Part of a small language model's weights.
Size: 16 layers, width 448, 7 heads of 64, MLP 1792 tanh GELU, vocabulary 8192.
MLP neurons of a small language model. Each row is named by its layer, matrix (up: input weights) and neuron, and shows model dimensions 32-127. Each number is 128 + 32 x the weight over its row's rms, rounded and kept within 0 to 255.
Before each neuron's rows, "fires on" lists the tokens most often at its 100 highest values on Wikipedia text that the model never trained on. A number after a token or word is its count.

fires on: " by" 14, " the" 14, " in" 12, " led" 8, ":" 6
L10.up1582 [167 138 114 124 168 111 111 178 115 135  93 143 121 172  91  97 165 146  66 112 160 137 149 174 164 159 145 119 148  94 129 126 147 124  85 138 141 132 159 122 149 150  96  81  94 147 158 151 129 135 143 153  75 169 131  97 192  93 102 165 143 133 153 140 127 146  94  71 120  78  88 197 177 114 197  91 132 142 124 108 133  31 162 148 109  46  62 128 148 151 156 164  63 103 102 190]

fires on: " the" 24, " " 14, " to" 13, " until" 11, " and" 7
L10.up789 [152  76 122 126 137 143 118 143 145 111 114  91 110  82  85 148  63 153 109 140 179  97 134 160 100 142 125 148 133 121 118  87  76 121 153 139 106 120 139 130 111 140 136 155  65 127  83 130 140 167 121 134 138 146 119 138 165 156 108 197 165 139 168 114  90 174  77  86 130 157 125 117 130 136 103  72  71 115 104  80 129 156  66 127  83 124 160 152 149 158 165 136 131  89 151  86]

fires on: " " 62, "\n" 15, "." 7, "," 7, ")" 4
L10.up1180 [132 148 105 119 113 118 160 124 149  52 100  92 186 167 115 102 173 140 157 112 125 150 164 173 140  93 108 118 126 139 104 148  66 127  80  90  94 135 128 171 113 123 126  46  94 100 114 127  76 155 142 173 128 181 114 169  83 146 138  96 114 188 175 146 102 133 133 109 130 141 121  91  84  75 137 147  74  88  73 156  94 118 136  99 139 130 113 126 138 109  88  71  94 155 143  85]

fires on: " " 64, "0" 8, "4" 4, "3" 4
L8.up1440 [123 178 117 107 143 128 156 155  68 157 123 139  92 161 133 124 136 116 164 100  64  84 153 123 109 119 117  47 129 194 125 183 124 129 138  96 129  88 135  94  92 128 138 186  68 191  86 144 141 111 129 179 122 136 154 122  80 123 162 129 150  79 126 145 160 164 159 158 169 123 127  71 135 157 157 179 203 125 123 194 159 118  81 137  89 171  59 119 143 184 178 105 202 135 135 171]

fires on: "–" 20, "." 12, "-" 12, "s" 8, " of" 7, "," 6
L8.up810 [141 177 110 102  98 103 158 118 151 139 162 119 112  91 116 141 165 150 110 165  83 142 160 173  44  98 132 131 144 133  83 108 145  86 134 121 148 100 164 113 150 165 102 168  92  56 150 146 120 200 110 120  73 107  95 145  93  96 159  77 164  79 100 138 131  84 143  40  58 186  48 137 124 136 124 143 122 124 125  74 116  52 161 181 112 109 183 128  87 144 168 123 142 149 135 152]

fires on: " the" 33, " in" 11, " of" 6, " de" 4
L10.up264 [130 106  59 129  18 159 122 111 125 172 129 113 141  97 114 111 153 151 146 132 109  89  90 178 126 105 161 138 152 105 189  85 105 100 134  99 168 128 169 103 129 192 121 140  91 145 169  88 154 139 164 105 116 133 137 192 176 120  96 145 148 126 112 145 113  65  67 106 129 144 118 109 134 167 148 119 205 109 117  82 162 104 192 119  74  56 116 130 141 158 117 108  85 104 112 216]

fires on: "3" 24, " " 12, "2" 11, " a" 9, "}" 8, "-" 6
L10.up1124 [138 132 137 117 195 123 129 109 125 126 154 148 137 193 174 148  95 167  61  46 139 107 120 162 128  90  57  69  89  89 148 155 139 147 137 130  77 181 156 146  98 198 161 180 118 110 127 162 127  86 129 135  81 121 136 114 162  84 155 102 166 128 118  83 158  87 180 142 136  98 141 131 132 154 126 143 166 148 129 190 103 136 193  96 104 108 156  97  97 118 128 184 115  73 106 134]

fires on: "'" 22, " the" 14, "s" 13, " Le" 9, " The" 7, " his" 6
L8.up982 [138  65 101 180 115 127 111 133  62 116 128 116 175 140 178 138 144  57 119  87 148  75 157 165 123  88  99 126  55  77 199 163 111 167 120 134  81  89 119 129 126 104 140  99 164 114 138 131 163 143 157  88 197  88 168 121 154 168 125 162 149  90  72 173 134  70 121  76 101 121  97 184 170 180 153 181  67  82 140 120 141 138  70 125 100 118 133 111 109  89 116 123  88 113 128  90]

fires on: "'" 29, " the" 16, " The" 9, "(" 5, " (" 4, " " 4
L10.up818 [ 78  95 118 112 148  71 112 122 140 134 152  77 103 118 133  87 142 167 104  87 102  51 187 148 135 113 147 133 138 141 127 105 151  96 126 139  96 220 123 169  75  78 130  82 139 166 108 119 167 174 142 201 109 113 113 117 147 184 176 149 142 122 159 103 134 236 104 102 210 136 155 131 140 113 156 151 142 147 100 104 113 127  92 115 151 107 174 110 107 110 200 105 115 111 138 126]

fires on: "ing" 19, " from" 11, " and" 11, " of" 7, " became" 6
L8.up181 [147 139 186 120 146 130 138 110 151 130 143 106 138 157 160 122  72 147 148 122 134 189  24 158 125 102 149 162 123 110 144 104 142 140 134 120  86  96 148 117 165  80 135 151 185 125 122 101 106 146 151  91 105 144 134 133 127 129 182  95  73 151 110 146 139 112 164 119 161 137 145 144 100 125 120 162  87  84  87 193 125  78 167 135 127 127 185 184 113 114 103 147 113 180 105 160]

fires on: "," 63, " of" 11, "ing" 4
L10.up237 [210 156 113 136  80  96 188 119 149 157 152  80 126  61 133 145 197 145 128 115 146  82 103 159 104 127 129 148  89 147 159 151  79 155 133 117 153  48  92  53 152 182 107  87 102 127 168 181  93 180 108  94 115 116 118 175 156  86 115  79 140 121 132 129  97 138  40 132  74  89 133 129 150 161 138 129 101 121 118 158  98 101 133  86 137  88 159 104 137 153  98  95 123 138 144 113]

fires on: "." 20, " (" 19, " \"" 12, "{" 7, "===" 6, "\n" 5
L11.up1653 [141 117 114 134 121 180  66 132 120 105 125 112 153 144 103 114 114 162  78 121  91 158 116 141  79 117 119 174  93 117 115 141 127 137 117 190 152 162 127 124 142 154  91 138 108 100 143 221 115 147 121 180  97 125 120 156  62 158 140  41  93 160 146 109 150 182 192 164 127 154 115  61 150  99 110 143  85  56 160 146 100 199 124 143 198 122 133  95 133 104 104 126 107 100 149 115]

fires on: "S" 64
L10.up858 [ 93 159 122 100 133 103 121 144 128 117 118 155 104 148 112  93 114 172 151 118 116 112 130 105  96 130 163 134 130 108 159 134 143 177  49  95  79 105 148 138 160 150 126 132 105  85 161 119 187 128  93 206 143 120 133 146 121 171 131 114 109 138  90 170  97 124 142 157 135 180 146 196 136 141 128  83 102 113 129  85 109  76 159 139  82 106 152 106 111 116 115 111 129 195 148 164]

fires on: "'" 55, " first" 5, "h" 4
L11.up1290 [158 149 120  99 105 173 152 132 126  98 160 121  86 157 133 111  89 130  87  94 104 154 164 129 120 162  98 153 139  90 150 129 171 111  89 109  63 106 167 187 182 111 166 161 143  97  96 111 160 131 129 124 169  99 131  97 149  98 171 194 111  70 141  88 118 125  89 132 187 149 113 167 175 152 109 126 173 139 160 114 156 164 131 120 157 130 168  52  88 174 134 116  67 174 130 138]

fires on: "," 27, "\"" 21, ")" 9, "\"," 5, "4" 4
L8.up452 [ 65 132  62 135 198 172 103 129 109 101  88 126 152 103 155 126 130 140 120 168  90 123 104 188 123 155 154 105 153 146 154 111 108 150 123 164 104  71  80 148 126  88 133 122  65  83 100  95 103 141 179 110 184 150 169 151 114  82 138 157 184 139 189 181 115 118 118 174 128 167 126  83 143 104 124 133  86  71 141 142 170 146  78 151 171 106  97  72  99 133  90 119 136 115 169  96]

fires on: "," 35, "4" 7, " new" 6, "0" 4, "What" 4
L10.up123 [192 180 117 117 154  99 115 135  91  77 150 143 122 134 163 186 179 162 168 170 106 125  85 161 133 103 103 137 163 178 103  99  62 194 146 189 154 133  69 100 131 109  40 167 137  72 124 151  99 129 156 100 110 133 141 161 148 124 100  99 184 146 138 115  86 193  53 135  79 162 187  98 106 125  98 122 136 121 127 161 127 112 127 111 198  97 135 134  86 152  79 117 136 116 136 173]

fires on: " and" 29, "2" 18, "," 14, " with" 8, "." 5, "-" 4
L11.up222 [105 148 153  59 100 117 118 121 121 133 118 139 196 109 157 102  96  95  70 156 133 169 109 140 117 148 128 178 114 149 131 122 170 144  89 182 194 148 128 130 142 153 126  94 113 102  79 146 111  94 125  78 115 155 145  80 158 145  86 172 127 161 104 161  47 123 156 135 191 132 150  94  87 205 207 136 126 179 115 110 116 140  96 167 125 134 123 141  88  98  96  77 109  89 106 113]

fires on: " " 35, "ri" 10, " in" 7, "9" 5, " (" 5
L10.up407 [129 150  82 110 209  89 141 128 138 140 141  73 116 142 141  77 135  95 115 169 100 131 130 136 129 148 106 108  96 134 124 172 165 128 124  80 114 189 137 215 143 112 112 193 140 156 181  94 118 113 118 167 112  85 140 118 189 158 147  94 144 118 122  69 133 154 159 147  70 120 188 153 225 133  99  81 102 119 111 128  92 143 127 105 213 156 135 139 135 117 120 122 163 125 117 102]

fires on: " a" 29, " and" 20, "," 10, " " 8, "3" 7, " the" 5
L8.up4 [127  92 156 136 132 105 110  59 152 144 135 173  92  76 169 112 165 181  76 131 168 117  87  94 110 103  81 136 114 115 114 113 159 140 122 168  88 128 143 172 156 113 137 166 142 112 111 113  41 144 115 167 118 108 121 129 116 164 130 131 106  51 151 154 167  83 132 132 173 146  89  93 143 123 103  66 124 165 100 116  94  75 130 112 118 153 125 196  84 140 155  98 135 119 151 183]

fires on: "%" 34, "ly" 13, ")" 7, "s" 6, " is" 4, "0" 4
L8.up848 [143 123 100  67 142 150 139 121 178 163  91 119 151 167 147 173 111 172 150 108 146 112 176 102 195  92  95 121 112 143 134 178 130 107 126 117  74 139 164 109 147 163 181  68 118 101 126 113 154 166 137 121 112  95 184  88 151 170 203 145 107 168 125  99 182 115 130 138  95 117 108 155 190 153 130 157 108 123 160 101 137 131 165 117 130 129 109 155 119 104 127 117 158  97  90 157]

fires on: " a" 50, " after" 6, " and" 6, " Bar" 5, " to" 5
L11.up1387 [140 158  99  79 170  90 166  53  73 110 125  76  91  77 151 127 143 155  87  82 130 143  79 106  79 114 112 131 107  81 128 134  67 131 110 142  71  96 136 127 103 128  90 109 111 138 137 135 139 162  85  86 147 158 160 149 133 102 150 186  92  44 178 156 129 175 152 157 123 144 104 125 144 102 131  65 112 131 146 162 121 109 101 200  84 181 120 175 122 109 107 191 162 164 119 158]

fires on: "0" 23, "3" 12, "2" 12, "1" 9, "4" 8
L10.up1469 [123 140 129 136 166 114 179  86 125  96 174  73  86 140 104 178 113 190 166 113 136 123 161 114 140 104  63 168 116 150 133 139 117 154 160  90  99 185 131 120 128 165 156 168 135  98  94 122 153 128 105 126 137 149 120 104 144 146 208 131 162 167 162 101 104 145  93 140 142 148  66  98 128 157 100 181  90 150  49 167 107 108 185 156 119 119 166  85  71 124 157 131 135 167 167 146]

fires on: "\n" 36, "-" 22, " de" 8, " \"" 7
L11.up512 [126 160 114 102 116  79 176  85  70 122  84 108 134 139 133 167 163 103 176 108 115 152 125  74 128 130 144 115 161 153 162  65  89 140  87 156 137 141 149 106 115 120 147 146 121  82 116 122 173 127 122 163 122 167 133 110 107 194 216 137 177  99  99  50 108 145 126 122 169 102  90 134  89 167 122 169 137 109 144 144 110 176  80  80 169 124 124  56 148 113 161 138 104 167 148  48]

fires on: " in" 32, "1" 19, " of" 11, "," 7, " to" 5
L11.up217 [113  91 160  61 101 129 120 124 113 142 148  95 161 151  80  95 176  65 218 101 154  69 168 166  78 167 116 204 161 189 135 143 166 136 158 125 103 157 207  75 109 105 135  99 164  95 143  84  98 169 155 110 136 142 128 111 118 126 175 103 133  96 140  88  87  99 126  93 144  93 150 175 139 173 122 147  77 109  97 141 145  89 126 142 123 114 113 147 193 108  77  79 112 118  74  65]

fires on: "==" 22, "\n" 18, " ==" 16, "," 8, "===" 7, " |" 6
L8.up791 [ 92  98 129 123 155 121 102 158 126 165  87 142  98 167 194 136 116  95 159  96 180 141 131 161 115 126  96 130 156 186 191 151 169  95  55 133 168  92 149 111 177 156 121 153 130 157 135 143 139 129 122 141 102 143  55  77  57  59 139 107 164 115 124  93  67 141  38 136 163 196 109 151 151  87 101 114 161 111 136 174 103 103 158 109 104  99 140  82 109 140 118  83 124 103 151 172]

fires on: "-" 69, " –" 15, " \"" 5
L8.up1207 [114 153 100  87 129  59 114  85 150  93 107 140  53 130  99 117 130 118 166  77  83 152 166 212  95  67 116  92 191  99 131 114 139 114 159 105 145 152 139 147 116 213 123 183 152 156 154 113 146 114 134 123  81 161 128 101 194 130 158 108 144 148 131 103 119 121 124 127 156 110  99 161 130 125 128 139 132 116 117 122 138 160  88  97  54 125 127  86  77  80 116 188 127 134 137 144]

fires on: " " 54, "-" 19, " re" 10, " \"" 5, " the" 4
L8.up584 [118  78 153 106 123 119 123 134 152  88 105 137 132 100 120 122 198 102 108  74 144 119 153 167 183  80 129 130 115 110  93 152 137 114 128 105 163 106 142 172 141 205 153 169 101 116  92 141 112 114 191 118 117 128 139  71 122  81 135 120 127 126 139  53 101 118 186 110 175 191 135 146 146 104 138  61 150 147 172 113 150 126  96  91  95  97 101  70 151 122 138 151 108 114 152 103]

fires on: " by" 41, " of" 13, "\n" 9, "," 5
L8.up122 [ 76  93 105 120  84 140 123 141 130 107 119 128  99 173 100 121 124 143 118 108 162 139 122 132 106 162  80 141 160 141 141 134 179 139 152  73  75 102 110 141 145  99 140 112  80 157 177 188 136 133 144 162 136  71 149  66  69  94 132 108 168 161 135 109 122  99 122 121 120 149  68 174 126 100 159  60 180 174 145 124 130 131 148 118  91 145  96 156 159 113  88 119 152 118 199 184]

fires on: " (" 33, "9" 13, " Du" 7, "-" 6, "," 5, " to" 4
L11.up282 [ 45 159 156 140 105 164 106 166 137  95 127  99 158 118 162 101 108 122 121  63 121 148 174 130  82 137 141 129 168 137  68 190 105 128 141 133 104 116 129 158 150 173 153 160 118 143 220 101 128 106 119 158  85 185 124  99 141 130 170 164 130 132 112 125 145 182 186 113 175 119 213 115 161 187 122  64  95 136  75  97 133 126 113 135 123 166 117 156 125 118  68 121 102 121 129  66]

fires on: "7" 12, "f" 10, "t" 10, " f" 10, " of" 7, "er" 7
L8.up993 [ 99  95 107 112 122 170 169 124 132  83 111 137  87 129 147  99 145 161 109 151 137 190 156 107 157 124 187  83  94 102 116  77  89 133 163  72 124 115  84 145 124 145 152 115 113 124 108 146 114 164  76  90  76 164 181  99 138 127 147 167 202 111  73 162  99  98 166 154 107 150 219 127 144  86 121  93 110 135 130 141 105 194 140 112 150 183  93  84 118  94 123 145  85 168 149 104]

fires on: " " 60, "s" 5, "ing" 4, " up" 4
L8.up566 [103  93 166 111 138 131  91 159 121 184 117 148 127 110  84 159 103 130 106  94 162 125 151 148 112 151  80 129 169 101 136 165 145 105 189 155 115 103 106 117 210 144 131 148 185 128 136 188 111 135 105  49 158 143 156 113 133  87 133 146 146 125  95 128 126 108  99 141 121 163 130 189 113 109 115  98  95 124 109 175 146 141 133 145  74 125  48 131 172 133 129 128  75 109 173  89]

fires on: "s" 37, ")" 15, "." 11, "Population" 6, "%" 4
L11.up648 [118 104 135  91 143 138 169 166 110 131  92  84  84 139 167 178 111 119 116 111 136 143 169  98 126 122 131 121 102 218 107 144 131 171 101  76 134 126  95 107  83 147 164 130 109 137 210 140 113 177 164 176 101 102 165  80 143 201 106 108 139 161 171 179 144  86 154 181 109 134 118  70 107 158 125 165  59 100 107 107 119 107 159 154  52 121 120 163 140 106 154  77 173 140 135 125]

fires on: " the" 48, " " 15, " de" 7
L10.up711 [113 144 139 118 126 168  84 137  96 116  91 152  85 140 114 120  97 163 156 147 173 174  96 109 165  99 184 132 114 150 145  30 174  86 170 145 123  77 131 131 118  53  70 141 101 106 128 180 101 174 197 116  90 161 137 165 105 193 149 161 140 107 109 160 147 126 123 103 107 122 132 115 109  80 166 127  95 109 151 120 184 111 109  82 177 109 115 106 163 112 144 132 116 136 113 153]

fires on: "0" 33, "'" 15, "u" 12, " its" 7
L8.up701 [112 147 124 128 104 130 178 118  61 125 168 131  71 171 155 141 146 128 151  95 157 196 131 125 168 100  83 141  93 130 185 119 175 142 112 161  78 154 151 170 165 150 137 135 162  55  78  70 176 113  97 171 102 114 117 192  96 146 177 121 151  73  86 109  87 100 151  75 183  83 102 123 127 137 140 178 102 170  92  96 141 120 176 136 140 111  96  70 101 142 142 132  91 179 157  54]

fires on: " " 34, "0" 11, "f" 4, "y" 4
L10.up598 [132 115 138 148 174 153 119 179  95 109 143 147  92 133 103 149 158  47 128 132 190 147  91 107 194  93 120 165 109 206 133 120 161  89 135 118 120 131 138  85 142 133 113  91  99 126 115  90 122 152 205 150 123 142 207 137 142 148 131 113  99 129 169 170 118 123 122 154 138 132 157 140 142 150 192 120  84 125  99 127  98  90 115 102 182 156 136 128  93  96 180 103 141 118 111 105]

fires on: " " 34, "0" 21, " three" 4
L10.up924 [ 89 125 146 144 132 114 143 168  81 146 129 137  83 170  88 166 118  91 169  92 108  91 162 104 104 116 150 126 122 131 142 156 150 143 121 183 131 135 145  94 156 106 123 168 139 149 146 168 167  78 103 135 154 169 144 169  95 156 185 189 122 134 174 119  96 142  80 117 155 110 150 146 110 148 136 125 118 137  97 145  95 129 127  94 128  91 133 175 122  91 225 159 140 157 106 197]

fires on: "\n" 57, "–" 20, "-" 19
L8.up529 [ 75  98 159 147  67 134 167 117 117 127  76 145 117 211 148  78 105  94 190 178 137 147  74 151 114 138 108 110 138 165 152 127 139 127  47 133 139 105 227 107  96 161 147 176 179 164  62 113 126 175 129 166 174 115  93  96 143 141 118 143 169 185 173 100 173 131  90 152 161 112 126 117 139 160 137 133 153 122 147 154 108 144 137  79 142 163 196 109 104  66 119 159 120 120 157  95]

fires on: " " 44, "," 26, " over" 11, " in" 5
L10.up605 [ 92 106 134  96 102  95 153 158 106  88 139  92 133 159 120 164 139 111 163 113 135  96 178 184  73 123 173 157 160 163 142 112 127 125 138 148 159 149 110 155  93 101 145 122 159 173 111 122 134 166 134 112 127  93  86 125 111  39  91 134 102 116 171 139  93 182 120 132 153 166 163 116 171 112  86 131  30 166 137 146  90 128 146 108 180 119 163 104 142  82  66  75 145 132 143 120]

fires on: "S" 62, "s" 13
L11.up1128 [191 149 135  91 109 110 150  58 118 117 117 176  94 133 130 161 126 121 100 106 142  89  99 126 130 117  95 159 106 155 196 162  95 158  62 182 144  98 201 155 165  62 187  82  77 116 138 155 195 134 121 187 172 131 139 130  99 146 137 133 153 120 128 139 102  69 175 134 160 108 102 123 129 172  94 120  74 125  80 159 120  98 178 139 113 100 160 203 169 118 132 130 126 143 131 176]

fires on: " |" 36, "-" 8, " T" 5, " R" 5, " St" 5
L10.up167 [148 110 123 130 118 106 100  89 178 103 149 144  91 136 100 125 158 171 128 159 119 158 163 170 106 136 173 183 147 102 158 125  84 104 158 100 110 174 134 114 119 138 145 123 170 124 138 133 206 143 165 149 106 110 139 150 143  93 125  86 225 143 128 110 130 146 140  83 134  68 127 174  85 144  80 110  77 149 181 115 102 135  85 121 125  88  92  69  75 149 160 128 157 169 154 126]

fires on: " " 68
L11.up1418 [146  99 121 129 141 146  93 117  86 155 118 133 167 137 108  86 133 181  84 122 135 139 130 176  93 100 142 148 148 118  73 138 147 108 137 193 128 123 135  97 200  85 120 133 123 211 111 113  97 141 118 155 156 106 149  72  95 153 110  88 125 141 111 110 202 157 128 166 105 115 124 177 138 105 179 125  40  65  61 175 113 159 127 202 134 175  65 100 135 145 115  84 125 106 150 157]

fires on: " |" 26, ":" 21, "===" 20, " " 15, "-" 4
L11.up956 [120  79 155 137 137 160 127 135 106 152 104 132  97 114 158  96 132 145 146 198 152 139 138 152 112 115 138 190 164  99 214  95 163 105 136  81 151  94 139 156 155 122 196 129  70 143  94 156 101 135 119  85 113 121 200  68  84 167 169 150 124  97 119 107  91  90 121 112 161 175 102 110 140  91 112 120 179 133 152 102 138 168 113 147 155 148 174 129 171 160  50 147 158  97 131 116]

fires on: " " 36, ":" 11, "8" 6, "3" 5, " the" 4
L8.up193 [153 124 129 129  88 220 115 101 145 144 103 102 113 146 144 141 151 124 143 167 125 109 107 121 104 141  93 154 139 127 105  30 116 142  93  97 112  34 154  99  77 154 129 180 143 105 121 145 134 101 166  96 114 150 179  73 125 155  91 119 147 130 132 137  99 175 173  73  98  98  93 142 144 131  76 149 194 122 163 117 126 126 115 126 116 135 152 154 100 105 122 149 136 123 102  96]

fires on: " |" 50, ":" 23, " of" 10, ";" 5
L11.up1658 [102 161 143  98 106 154  23 197  86 143 115 159 117 198 123 165 157 110 124 100 127  51 116 174 131  98 117  94 218 100 119 111  90  95 145 142  81 124 125 115 117 145 181  98 198 187 141 117 145 132  88 144 133 113 158 148  99 164 135 110 140 135 116 200 128 111 124 116 162 158  92 116 135 118  97 179 150 120 185 175 103  99 107 123  60  89 147 158 176 142 132 151 115 119 108 149]

fires on: " in" 44, " the" 16, "s" 10, " to" 7
L10.up139 [105 103  81 102 150  91  68 130 100  64 135 141 169 137 171 157 148  74  98 131 140 105 134 132 127 109  50  80 157 145 133 211  32 168 104 117 141 117  91  87 143  73 111 119 164 156 151 140  86 174  99  58 133  41 184 147 132 110 124 115 151 168 139 144 126 117  88  80 100 132 118 126 120 159  90 128 182 107 141 122 113  92  38 126  86  91 118  39 146 154 126 121 116 105  84 139]

fires on: " |" 29, ";" 12, "s" 11, "ur" 8, " " 6, "4" 4
L10.up935 [ 67 130 133 137 113  96 190 148 119 133  83 121 149 135 123 169 148  93 155 122 114  81  50 153 150 112 176 150 190 120 128 159 113 148  88  74 113 105 128 180 117  71 166 110 128 152 190 124 167 140  91  68 109 116  87  73 124 119 114 141 111 150 192 130 133 129 163 124 132 181  95 100 106 153 103 104 158  98 192  68 119  93 184  99  68  92  68 168 148 155 142 141 113  78 108 131]

fires on: " of" 27, " by" 18, "4" 5, " " 4, " with" 4
L11.up1716 [162 110 128 165 139 134 129 120 108 171  86 101 136  82  67  91  88 157 130 189 156 136 153 141 141 107  74 120 146 131  92 163 148 151 138 168  94  89 174 125 137 130 142 132 118 150  79 120  66 143 132 146 133 106 157 128 112 128  87 137 126 164 117  64 142  91 145 156 154 182  88 135 127 105 117 205  62 131 133 167 175 129 141 153  91 149 130 146 180 131  88 128 169 144  85 148]

fires on: "==" 28, "===" 16, " =" 7, "0" 7, "1" 6
L10.up1375 [136 113 110 154 106 135 171 136 143 120 109 139 141  52 105  95 102 137 124  98 100 224 194 109  93 115  99 151  99 135 184 151  98 139 143 135 138 130  56 131 107  63 147 132  90 131 130 167 161 138 120  99 176 137 103 112 102 112  76 137 162 114 128 163 108 135 156 115 118 113  79 189 106 105  85  77 145 107 154 149 120 130 129 123 125 137 110 134 119 118 144 122 202 102 113 163]

fires on: "0" 32, "1" 11, "7" 7, " century" 6, "8" 6, "3" 5
L11.up1695 [119 108 153 199 117 106 135 184  77 202 151  98 126 155 147 139 137 142 192 134 103  94 128 108 123 154 142 128  87 141 142 176 167 135 150 112 171 122 130  47 139 140 137 142 150 135 139  83 151 105 127 151 158 113 177 137 125 105 114 143  92  88 139 145 130 117  70 160 141 184 124  98 125 108 133  94 163 138 150 169 112  84 185 165 113  98 109 202 184 153 178  82 155  56  81  71]

fires on: " in" 55, " of" 14, " near" 7
L8.up382 [ 68  85 118 157 138 128  84 157  87 155 123 146  58 117 136 118 122  65 125  98 124 142 123 153  80 149  97  91  90 140 134 183 143 175 171 121 109 112 136 102 107  88 140  93 148  77 116 107 120 226 110 110  98 100 116  74 155 139 113 125 141  54 187 196  92 130 156  62 170 151 152 153 127 141 118 102 133 115  80 101 155 106 135  69 149 157  99 157 161 112 108 114 134 121 135 104]

fires on: "," 28, "'" 13, "-" 8, " Bon" 4, "\n" 4
L11.up1148 [118 127  67 139 111 108  61  72 103 109 164 114 101 174  89 131 118 127 136 111 151 168 152 189  96  68 116 195  93 132  86  77 154  90  79 141 106  55 135 208 122 167 125 165 124 164  85 134  98 185 148 146 102 118 125 175 168 141 173 128  94  99 120 107 118  87 140 197 187 111 103  87 121 116 142  50 122 177 147 134 159 112 108 124 132 112  82 119 112 163 129  96  63 188 134 144]

fires on: "," 22, "|" 14, " Your" 6, "'" 4, " My" 4, "-" 4
L10.up1272 [190 109 118  94  82 168 106 125 134  96 113 136 205 195 174 145  58 131 171  65 195 134 114 181 160 119  74 106 123 157 159 122 159 112 111 193 145  88  91 133 142  86 145 124  93 117 125 107 115 156 135 189 149 156 171  96 170 128 162 140 161 121 153 122 118 142 102 141 176  43 147  70 105 184 175 120 103 114 163 108 142 161 111 114 139  99  62 170 158 130  41  65 113 139 124 126]

fires on: " " 47, "-" 10, "'" 7, " and" 6, "," 5, " |" 4
L10.up1524 [128 126 129  59 115 118 128 109 175  82 102 188  94 115 173 134 115 148  56 135 115 176  98 153 106 133 153 145 135 127  82 104 132 118 131 180  90 101  95 143 173 156 149 144 124  74 142 129 168 131 157 155 128 182 158 110 182 154 165 109 119 167 138  98 157  80  75 144 132  93 136 120 133 136 167  95 109 107 142  62 106 148 119 122 183 111  82 152 171 139  94 138 112 105 110 163]

fires on: "–" 26, " and" 12, "-" 12, " " 8, " the" 5, " |" 5
L10.up200 [101 133 141  94 121 153 160 107 137 157 102 113 110  91  85  98 111 141 128  84 130 128 155 139  68  77 129 160  85  83 165 118 146  77 120 139  80  98 114 128  71 179  99 131  77 103  92 112 142 223 132 131 118  99 121  89 164 149 108 106 170 138 147 113 137  91 103 115 119 135 122 182  84 103 108  61 130 103 164  89 128 129  62 131 133 160 181 125 128 169 126 144  75 163 151 185]

fires on: " " 50, " Pe" 5, "le" 4
L11.up89 [ 99 150  95  69 155 125  97  88 104 180 145 125 100 168  98  89  97 119 122 163 148 115 114 149  74 122 201 136 164 159 146 118 168 130 107 168  58 162 149  60  82 122 102  97  97 121 125  88  69 110 116 173 178 107 152 201 119 110 138 155  96  66  98 110  90 212 142 146 133 107 106 136 119 117 173 190 122 196 123 141 128 123 138  97 133 102  95 176 192 129 176 122 203 124 118 162]

fires on: " " 33, "0" 15, "1" 9, "6" 6, "2" 4
L10.up38 [140 103  92 115 103 144 133 124 138 164 130 124 108 165  84 122 108 135 151 127 135 148 171  84  91 131 161 139 190 131 197 170 112 104 191  62 115 105 117 143 124  60 162 107 141  84 130 174 123 120 197 166 132 166 165 197  74 123 160 140  90 101 108 175  96 192 118 118 151 163  91 172 183 126  57 119 127 120 136 151  70  95 131 125 106  82 130 155 171  89 142 102 104  95  77 104]

fires on: " |" 19, "," 18, " " 14, " and" 10, ")" 6, "–" 6
L10.up654 [ 93 134 139 129 117 169 127 138 136 146  70 133 113  94  84 206 170 152 135 162 150 114  99  91 134 127 129 120 135 152 198 155 114  89 101 169  94 143  91 152 118 174 127  69  41  81 132 157  88 124  75 126  93 129 208 157 154 164 131 114 122 136 129 143 104 113 134 112 140  89  52 148 143 110 126 105 154 130 183  78 148 107 114 172 189 158 140 219 127  95 109 151 167 187 177 120]

fires on: " " 74
L8.up359 [196 127 143 156  89 163 156 128  92 126 112 151 140  88  51  98  73 116 136 102 144 149 100  75  85 196 125 156 167 184 133 108 141 109 125 130  74 129 155 104 179 121 122 145  96 159 144 164  79 104 192 113  74 156  96 139 162 119 103 142 154 131 137 109 129 140 124  98 124 114  98 128  86 111 102 107  82 143 142 120 125 108 130 113 167 134 116  96 143  67 117 118 171 158 102 112]

fires on: "1" 14, "2" 12, "0" 11, "9" 11, "6" 7, "-" 6
L10.up1294 [102  61 166 131 171 106 138  99 166 135 124 144 108 106 182  71 118 198 121 106 110 133 143 187 126 113 157 147  93 148 140 149 149 108 167 150 116 108 109 111 158 195 147 137 102 181 115 180  83  90  79 130 107 128 169  90 105 127 178 174 146 153 114 155  92 179 158  84 137 128 172 106  86  96 140  98 178 128  62 121 132 138 113 153  72 152 116 173 120 124 147  68 128 141 114 156]